Weights of a small GPT-style language model, trained from scratch on English Wikipedia.
Size: 11 layers, width 768, 6 heads of 128, MLP 3072 ReLU, vocabulary 32000.
Training: a variant of Adam for these matrices, 1762M tokens, 6722 steps.
MLP neurons of a small language model. Each row is named by its layer, matrix (up: input weights) and neuron, and shows model dimensions 288-543. Each number is 128 + 32 x the weight over its row's rms, rounded and kept within 0 to 255. Numbers have three digits each.
Before each neuron's rows, "fires on" lists the tokens most often at its 100 highest values on Wikipedia text that the model never trained on.

fires on: "-", " (", "/", ","
L4.up2760:150134086091105091090147131096094123086121096151129204159209153134116121100171155085080119176077192149132112133192109129132156193116125125152104161121125128181132072099169117105110147158068078202170210089122226123131203224104168165095134094109130144097081094172097100125189153132140144078175115149147112104140148117073184141095094107154118122147071132169109179160167111145085161081138120181137129134177121131159129115128157163128163143136133194168133099117050139116129124078116170120132108196077102134120116106086112121107109149065097056157090088119098083174148158130131124077137203094107123147136085177157200119140115116153120145153146085149124152123185151149161106125041113182162101144146114163193120124088160113108122084164096155131130160122117140108124165129185164

fires on: "==", " ==", "==="
L4.up3015:112175128167125111101086184136139155137144113183139135131211149078116120127066161139101151121088143187126099141104124213140135087141139084101136169110157134134183104111104105117137161229135145138154137113157100123096184109115110147107099077151121150121157121136110109093122154118131136101150117099143131120161138176110137105164124137161157055095124083142101197106113170165038060101103149169055045085164131122130095135094110128154134116092171182097097129135144140096156170114103135133191110079167151112122153110080112102127160148149078158114108151184155086119149175105144161102105107153066112126108107194160137161180141115090063111152157097096113191194141145083144137191094057128197119144180183158108126114139093105080180107191119112146102099128137122109136160124145109

fires on: "-", "."
L4.up1652:208099114177191117117113128160079105092121086153083066146120144139146152113131111124169164161133120104055128113107172065151171107154126120175155106140151134140101177129134163076129117137115089133021134139190123101100152121131191162157066127131159122157120046155153179163164120129150077050071079120128162197139069160139144107111160148075111085073128118093137142167079159119137078150119121115095130154121147098150141137131143114138140150155137167178077122122135109160130148093170089138099061134150097101140134090137169168167127136176144141105045095185156134174184151138163169122137154167036145114129061111106129103163161184116171077164135089103120137122137165145187073076084117117076171055193117164194100061123128161144158054158146107126130139151128115168139067109145134

fires on: ",", " and", " he"
L4.up2141:148154124177102092074170148086159107124129152114157123135153109138108060167081156128193140109137176162081157095103121155077103153161157093117137148093110122176145097058170145142095094114157097135080170138103155131136100170069157097108119095144130086127104126143102145170106149011128081119237064137170076100186145133143096120133139102098144173065114114180116137136126097141099156164159065133097129116212104178106163142111186092160139127141098183154111088050116129173108091098121191130145170168143086084111140104091102120143125126089084114139144120121136151094141166120166106067140148191078145120091066158117114120123131135131102147133195156106107110134167105135116127115067128112070089151189149185133055078105121154129137166182098112160164150095078154098131133091210097

fires on: " of", ",", ":", " Northern", " and"
L4.up98:138098093056132111095163116098121134136125138143119163094188143072111172078092102108176111107113134122168106150148108116118125144100129092140062144091144158143111062128070115147124100156097092177100077056158063107176140098094104140126141120124193113180121114199094118123126144155176115121178107088136163136082131132151106146130079140161092134163089109141107140130209128152072142119118107133105115129132177143169172135124164119132086124159144075106146156113131098125106105146134135141173131081154105170106098180055141130137134169172115080164121150162214114152145154092169187122133196160143137175143112191106125159126111128124138162147138133112101097121121135148150151179081180168132149137156207167151088103139141118148157111154139138110137051144173095132131139145089095

fires on: "-", " |", ";", "."
L4.up2354:143145135172111082132080155080147155111136158125100121151085143160107104149144117101108098127093151171081149113160191146125136152206152092126126129101158216158067148114134174059108176091106115087122174110099166126137123158139219159135137116150164146073121055088150132081194108153160149098082191138141157142169082170096201059188111138113125149099130140120098130131078214157135127138228084119137101135111088112142166175098091148124192156124129134177096108148086118095097118104130134094105114109088158167057124083147140102158130125147127211119091151114152108141131128137185107142101160124118179170138085074101165106143105110156126131157087139151074129150131089124157135102078090096099150085153085162107144111118136083115152117192143168119100125131146105138123041160168160

fires on: "-", " in", ";", " to", "After", " during"
L4.up670:124121172164082138091145136157152107135137137158159150105155094127164126184078164095139103138095158132095140142174159132145180170124155083072140129076165119096128138166145161089064181095124133102098153097160162113127139154119137094149138127133142079138175072127147108138122140136071084071148133097131127124098109153132078086117077085084205108083144104095150127132081201122112122123156181107132107175092098125143129125123183130117180082059113144131152124095199163033101142165141147102086061120122154061081139113137120144142109134140044170132133164125107137118162151159107108154145107093144110121125122094183106113127029069115109189116109071126156122161150116124138152118108143085098117071121147121125107055082156124145188150121121156126121118150176124065108089092134129

fires on: ",", " /", " (", "/", " or", " and"
L4.up649:108159174143119114091134118094166104136197141090114132163097159103124136164113139140157142113121134098103178133072104165172143150119134086076096094156169160151110101131126130170137114125121050154131101115150085134135096119110172102135133165134156101129172097148108070207120060101166103151159142171109180153100136123142135108143140102025131151130130112141160135144018107136119091127149128129099095115175096191112106158126166130128148133125080084103126096081146179132089150115135155091131114114105132102097186078153115152053125133139165141122142030171123089144106131126172145093138111168068112144145093085164133130162098087160100068164105068090112180099140145168123096206102133161112081171153166211109047138138122118151179172208052173155161112113116146127160148129140111

fires on: ",", " and", " (", " or", ")"
L4.up318:130124155165089127109143150160142158155197076129104117155130154108123152107154092161176135112129138229085091116130114183114150177174139072103113156143145109073134135129121164171111202133110087129148133145137160134028183113134112139147130138188154191104109120137135105151135145117067196130134129181189132127155121161117180141142114133105140124120160101194071105122109106079064147150117139161102137165127079062147083112074090155087179072137089128173153116126116182134144136078176119125104129097133114052160134124111127139164117182125126176122073122114155104116143140095156089125163105174145092107110077138172121090117153138171097071108135150135071113141141083079197154102108130142104102099142114156119097111139110146152123118129057115154084089147114151164129123180083162

fires on: "==", " |", " ==", " "
L4.up992:110115156144171041123086137139117140147108051097129118134130132066109094114054119140105080156081152139109104133126125209175147123144113099202062096178147135091126111082144074097211166162094135081132137118106126106129146114107136168094146132124130083129126092146083124097117145143150119105174115053155159157140119169127174108146104135142119121190085074156115203116145164152068134189104176071087119082183161118109094170150118112115107180126160076171105080126123140122104136117100137102129113089123148115086136134053129153107113093150154131133090171124097151099107105086154182152142111178111109157169095142174153090113170128102155103175169138133159181151158191097082120134143129111158134168180126197117149130130074091130142107128104118142094073119121119096210143185196109

fires on: "==", " =="
L4.up2216:044129149164146155150064113072124144145099168152145158135137115127114193102157163161103160095102123142144107082095126125187141109192133079145145148100121102152119156094130096109189167145080071146097158097131152138136172136158141164111134156137118182107097156087122137158171112170219147053149123120161116118121164187105159099148081160143193045118140094110137121084111064106127104164120137149096103040184163219116094191139112158180131121101127098113111059136143131145142164135136103120137097179132118137123127117078172130066141140149125118171103128166173122114135108158144082152129181161124112116115142106206138189099122110098121115157144119139081190150175133197198186136055119139155106172217143138101079134098126124092159087161178142212132126129126069094148167085174089

fires on: "==", " ==", "===", " ==="
L4.up761:092142149130175122159029156112112109066149109139148100137128157106098104139075152119127143085128123123134110158126155155094111144138104129177136155081217122097146160070147097130145142220127150116170135138131169160118165133129170176118095103152126207103154128105121121121098172111164104091155155122154107105131156211102109028127100141145180076108116096129077134124173098147110115139123117129092078109168090161163119183123094125121104125090126146111131100144112177079116197133166149128135137178146136092089166108046101138084134143138128095090088114174173085148140145128133101135145168115108095089076135144115134112147125065080101137125177164170108143150101137109170165169107107178157091170171135122097036146152079101066125155206099121165096121103115113075129158169150111

fires on: "==", " ==", "\n"
L4.up2869:105180149180131147142092131123139146187138180163113122082139159077151175095111126162084139128116101156168070107091096153125140130142143094090122133150175119152148144100148082129117126136077109153141144137085129133130164117089159163123152166137134174136174130184109156114152111159161123128097121109165130124165117169089086110103085134134171091071091065140073151151162111143089165152128130164092065137172123173100102134149118140165119160093173123063112075145175179134119184109147149129164133086213129069133139108092150153072133141138092127084128126164139142132125151183154117139150177133082121099133155143222117132126141077122117157139080093144133143165190110108166150149068122123131120118198190145127079144135106127114194045120100130158112118154156078075135173159113126

fires on: "\n", ";", " |", "\"", ");"
L4.up354:180144116136116095126076187157108191164112089142110113125144136153140134114155084121130130134080133179111090131076167119168095145145190083151108164132108150162151105116051179075162183124127122110115121112196172138135112105108116083191120105104129133092158097177133094138098129196136164067165139104177115158185164160130127125159124136126101156128103142124147160134082175134137080134161189116113126130156198140096111151171076099105172095114126158093135099146134161116118070141158098125139104133116138158133101090106147157126112145136118140139066130119166140171131171109155133132126150122053138171149094023105104108152079108124147096118103104130134130147190131148161078119058111070124093171166138116125119113074170067117169111153157147040104123108103147120139142133127136

fires on: "t", "As", " as", " As", "s"
L4.up1761:127127178071111071116127216112120130165114107156119157148093141163153206139099122167165117171094097147140170104054078111135108103100114101137108140136113126174145121079121188138063112143165109122132127198111189106136169126060130147119150084126140084145148118109095113174140101161060148104202109157148186098104132131095162103150124100193148124111138153174105175102089114155069100134181133144087114141172154115114168121133190120071152164131165114181137108137046134144099146081153121147109135130136132098146176147137121067100114140202105154139160175121123103124158124171149108138114157155148164158112123135132104143148148093139115116124133145197126097104096129099153112165102067143088091133168137128098161139094128103150122132202099118111104133146140143146132142116168101

fires on: " for", " on", " of", " article", " to"
L4.up85:116141172082189126085129182145144162077120134130120139158158124076128173189123097083097184138153102170187190176113084138104066085128090131065123208126179141174130132115153125085096108119070125155121104175129088080069105110055121133084119076155117147143174127194125131121167129152133062090094191138113125096094129107145167086102111148121136063152133151093115142118160158177116144054156123185137129160133138134174130140071132155151175138111151152094157184125115150125180159141125090124148127073128148104072174090144080114118133089144129106129145058111131117136144152127131138129146098118116127131152157115118124132133080124196152154064146135172121211091157192157091156145125138104103080092147144159120140162190089116105116197129118101135096160152142107094143133125101150

fires on: " as", " As", "As", "as"
L4.up1611:130122185094101102099082110168113178147125146112108159172146157137156129094106140109202140169086101156137139132113112103105104144104186126167146181169153127171031195071115100097096059133140134138157141181182153156185172074166138183128124124136191144130112094138113152101118139165146125132191094150188162167168131170105159097120136132129179150164084150085135111112159152164130123114138138151175143161106097091142131104191166145082127125093123162140114102138095147199118190162119106101160127139179139066127072108130116105118123126118130090151104152111120077124152164152119100056172180158071134115179084157118143082130151139164119128154072108171159154102129144156151103113111157174080165108192119114110116119091142105161115086114125119110120131148100114136112126160069067

fires on: " a", " for", " |", " del", " Best", "==="
L4.up561:082075193123171080084104126169133146144169167127142165139151106088067086097139102106202138068146115114126111132124148191139087103162083101106115090101080095099106136103134096082156087156075103115148122086212173137140170115079154080177128119129152122087179116101132110159133131120160061102127054116089110144166126172125109146121122127114109164097091133099208111182098138179134103133069180095170094043149136125125134174161147162178161086131144142064132119107113140205104173162111134087215086115110142132112147109137151111128106148132128117146185090104135085137163114159147148062106128118107135127137111111102122054153163121109151109158101085137157134133146172184090140164137131161145153096182117136153128138136159104129082182155121080191155084159172108085163068121127120

fires on: " (", "/", ",", ")", " and", ";"
L4.up311:134157156132088155146046133113113087145126135104108122113159112106154149161106163152186136126184124225051156137156177197094096152186127143151120094122156112059093117089186162146114166131093117124100114086105166160108174080111202167136168089150084099100078149156135112139112192092092126092158140099153183088171091172141137145119121131104127099145121154171116126134176126058157147173075142182088087089168150136205191168124151158161114127145146180145112112125076121152197099125148068165104095121137107048085133113108131121144117156145122135138097047116179119112190142125174201122139132177101137135089105104134131096109128101087088063101130188106173111115085121146172107065124105128129139141104117135093153169128113141141112122142090086144087110113140135135132139101148138

fires on: "---|---|---|---|", "|---|---|---|", "|---|---|", " =="
L4.up396:131151091161112174122152180205153203116100104147105113115094205119113107118106157115107159167118129115160107157138081149102163117173116060124151149151108150085098109144146116103169145103146095088161172055149147084147122107108150118127110097120150145153135140166113089166162134171076092136137103100170126119147173128064117158151137119136116183173157080120136130109143085162132152198160113155153109127091193128119147113158159121080097108145207153140183122126122176155120147124068136153208159176161110088140094097115087092065129115134091123112078085135145162133203130109109179104151113115105138135051188117182129102146112053216159154151115139142225137163151194118203082130127146111126120093151092167094110176126162155102128087168131083148089169135093162131109145123125093

fires on: " in", "a", "'", " under", " up"
L4.up2442:135092143108127121183124102135059073151169150119114164131145052114148138169070141086158158088139134126139152109099181099167165110171145073168121096189109149149074051131143084163176161122101121146110176112176119107155112104097138114131100176067156141086215151135133107122161106131130170101142105099195139115131103131128126152119090146128133144054043100164178116119089110113144147121126157177099124126131070154153134136201103184183139119082117111124134093118098117139134115124072073163165137134160142095122123102163149113120105166159188151143119140129163177154169144032157143191156122156103196133120133151159201117109138153104122103084120143186081170127116114103187149194097132130138102116174141143158115144128087087125157080174084144096153145167157141116100092129145133

fires on: " for", " re", " in", " on", " ", " der"
L4.up2064:141150121107177117177115170152095159173164168117121067124171097080083215122138103101099141103122116112132135120175178063131171193147146079135125101165109103159203134106157178119123147131113110098122155144196136130075161117125224145175122126120123133137195114199104109167115144130140112075100098140154115169110144147179180147106154068085108105103167109125129093158148078149073076087143161130098128151155097155159101162151160146138162118102107157109138100085156101136141146117139096150143116097142170069054140144130082115075097153110163072130097084119127103201112130074120137144103076168093144106134117070079157134161070107128145150080134120175082169112118096238129145083117107110093131094188131143140118195148099163112173171167086109151135103127113060050145131119127151